Part of a small language model's weights.
Size: 9 layers, vocabulary 1024, 9.38M parameters.
Architecture: RMSNorm before each block, biases on query, key and value, untied embeddings.
Training: a variant of Muon for these matrices, 5550 steps.
MLP neurons of a small language model. Each row is named by its layer, matrix (gate and up: input weights) and neuron, and shows model dimensions 0-127. Each number is 500 + 50 x the weight over its row's rms, rounded and kept within 0 to 999. Numbers have three digits each. A neuron's up and down rows have the sign that makes its largest values positive.
After each neuron's rows is what it responds to, as a language model described it from the Wikipedia text at the highest values.

L6.gate976:515629550506533517444533439507501480491459486512502458562541458487554460538492482551620446517573482530450538629523484475555521551475472503358502530460477397459457473484535529554501511589570428472570477494519448518569599503528415476485448432449488455553487542558552449544502614413529471461575576511595435386459586484482549505504454505458454521494584575524494532531437522485541525594513
L6.up976:521448490601496465538463495504497435561515414480569420534538439478461400452453559460501539533496534421444565497450461637556483502463435639518477514477379541550492456444546569618523460482506525534392470503519557579488494525564525570592465550629597468533498516565390453520559561491443525469549587528505512480515465498487488398592489457501480460437479482535500572501493494526436517557616
Responds to: Word-final plural suffixes. Final subword pieces that complete a plural or derived noun split mid-word, such as offic-ers, upd-ates, identit-ies, beet-les, mainten-ance.

L2.gate914:394564475500457492523580521432484386422445495494458501544534528489468491487557511516468491534494474448564438478408566535529427460502549538616512479505519507441572447462463492448544439452507499560509507530578485516517446487523495400418429447443606396494546522523468445460457456506412548524452492513435523453468585487556444433606472488483507587515459527472469431485454505532398543546524
L2.up914:486558495437398508581493503425507467352525449519532558515505492482529569624513496473575519454440494499480465512504488470495524498550453508507540474465563567528538493451563579516466558523452512465523439514515489618550470510488575532479443500515558390460535532583483547436458502486523524444574460513466549481509399523553387460451462485539559496512537493509496490541431508441592505491566
Responds to: Structured list and table tokens. Tokens inside Wikipedia tables and year-by-year lists: colons or line breaks after years (1968:), table pipes, and word-final pieces in headers (Pos-ition, Se-ason).

L6.gate798:465556481495596454496528444603562586480414546552457521407536598473470494474482628516479518527509541536517599513505497543404400517531541484429537497428490602489448460471471544440496458541454476550562511468555487569529517550532466503455386472504577475524479494486463552617487450527397527513531486479549471488464499534488454566454532486580499450494480427517523485475546518504518490496460
L6.up798:466488505473429537479442526479380462511351471512533528464507568571509452503447445531463458500429565432450588495491451399517454547537521606523516509495546525443458512511552513472560393538534604603565576497583482535524489486485455435585498547452614427513416411467456450527473573559471412522452500505578470556518543464430471542422489525539500538523487500547507495559514517532455462465537
Responds to: Mid-abbreviation and word-fragment letters. Single letters inside dotted abbreviations (the S of U.S., C of F.C., J of A.J.), plus short odd fragments splitting ordinary words (pro-j-ects, under-c-over, A-fter).

L5.gate195:374522582536477430556478561513451467504521451496437577419466419522587504515567517483468504464596480455502447436523490478491505472403522493450447577417513474476543502523436476442457602533523469584506544487535463418433485390473479435451495480448490540472544521556565506569452392526418525518508400579448473514496554513497505540517506442445432487479460495534487464513470613388401489536482
L5.up195:466507501531431482555454427519501515531476575517466484533528434524431346511442489443501595508483533493506486528507473515541503485538504515537556452596474450456458586435574563456551522425568514530549444504533536479479568484558585578468468508468492482419453481448410569464533639461493556432605498486497566582507503422484419487560518458385548584464527548545491516502471430578499539500486
Responds to: Table cell divider after year. Pipe separators in wiki tables closing a first cell that holds a year or number, as in 2003 | Boston Public, 1974 | Brig; weaker on year-range dashes and closing parentheses after years.

L2.gate643:584549556521554433473456499506508479508417516487536510541412414503449458400452546548479447532520428515520466575515513404534469439518542542467553540523469346570504489540446497486528527529472538412461502506489525520559444469491551530458570506507535476459531449507498585530512486486554518563427445480548551481461530466421483548453561589414402432470554521479430579553561553434443485531546
L2.up643:573515496476555616469500460510511536442469527547471532545555510528488502519522525526563496471558526468451537462514590433569599434572559557496506467453541385430441501612400421414409416521438533431483518478522542404542503514504443522453495536415581420484576567409490449529548507490465535569510520522449498514534427610498504516465558411433457541492481541451560453447479489492517557438592
Responds to: U.S. and word completions. Mostly the final period of "U.S." in U.S. Highway, U.S. senator, U.S. forces; also closing pieces of multi-token words such as British, authorities, Army.

L5.gate632:470637389542539514458484502570497505479404420479498525363451483474536485408453470470432451520452453518526401569421474454477573463472465550557513485584453476489480589459490488525484471499446457531445448562411559546455386434395502471480497501476501519474487444493469472474461446472445442488546516529537461534461544488459502488471446573498399494455512532444534562459472529552433468496522
L5.up632:462479479518562548463635542453485519471574462524460534533538443536612562558502408549376496469499560541546481539548490513454526573546487471565425497489519513548562555512510538475495504656563500508522538455495433636560520547502547517476517507478483430428409488534393488435497593452534542519513470446528424514513417571442404442527459520473473498493572495560490545486499546557455458571383
Responds to: Mid-word fragment tokens. Opening or middle pieces of words split into several tokens, whose ending is predictable, as in c(areer), ear(ly), Massachus-et(ts), U.S-.

L2.gate540:465521446463443593452419526426513581487521447582392533509488479485473561538548626503449504507534498467565571465526531445522482556471453481478437443385472547397533433412564559537473519489425590474538536463549560503597478456480479570437410532569402602548480556538465528517550430562491529522506548522584510508539516549535441529421480462549495539508509430597497483473564451426490444466538
L2.up540:561506487477503483570487496526488459570413509469485456521448466456484532538483528568558446436406462468460495470491425576511563509453522450471536494372427397467567435504551503428540537508527438436561591444546506554557514459502483500552497466443466466517477452597461523526543554480471583539417482500479535533564510442544475424498408538502474519581599418603476493463424448386523489562531
Responds to: Mid-word completion pieces. Subword pieces that continue or finish a common word split into fragments, such as mult-ip-le, treat-ment, Ass-oc-iation, speak-ers, Threat-en-ed.

L6.gate247:503611563573477544576438581467455523326525574534420459488466591533472461528485430473461491599445476419503380476480476517565497380483444543467442525405622489487427526477527524560497505519474598527439550508516494495565458480423551480471509498427490616570428546505468393519403564566474570437457480484504410444505471480520494439507505514427482499555423616477513460534483521523445513545456
L6.up247:473475534544489555477571574501467451551499471402460511506538508486546465486583494487617548506525509528550367500528562549454504506520530499509452456528531509542512567495548505557499432491564584498541509479565513519448479492451511465477442463528530557356527517478429533564468471530423438417581448448511539438480516457523475500503441540446431505459479536522443445523421553435526457585561
Responds to: Start of proper name. First word-piece of a personal or place name, such as St in Steven, Ch in Christian, or the table pipe just before a name.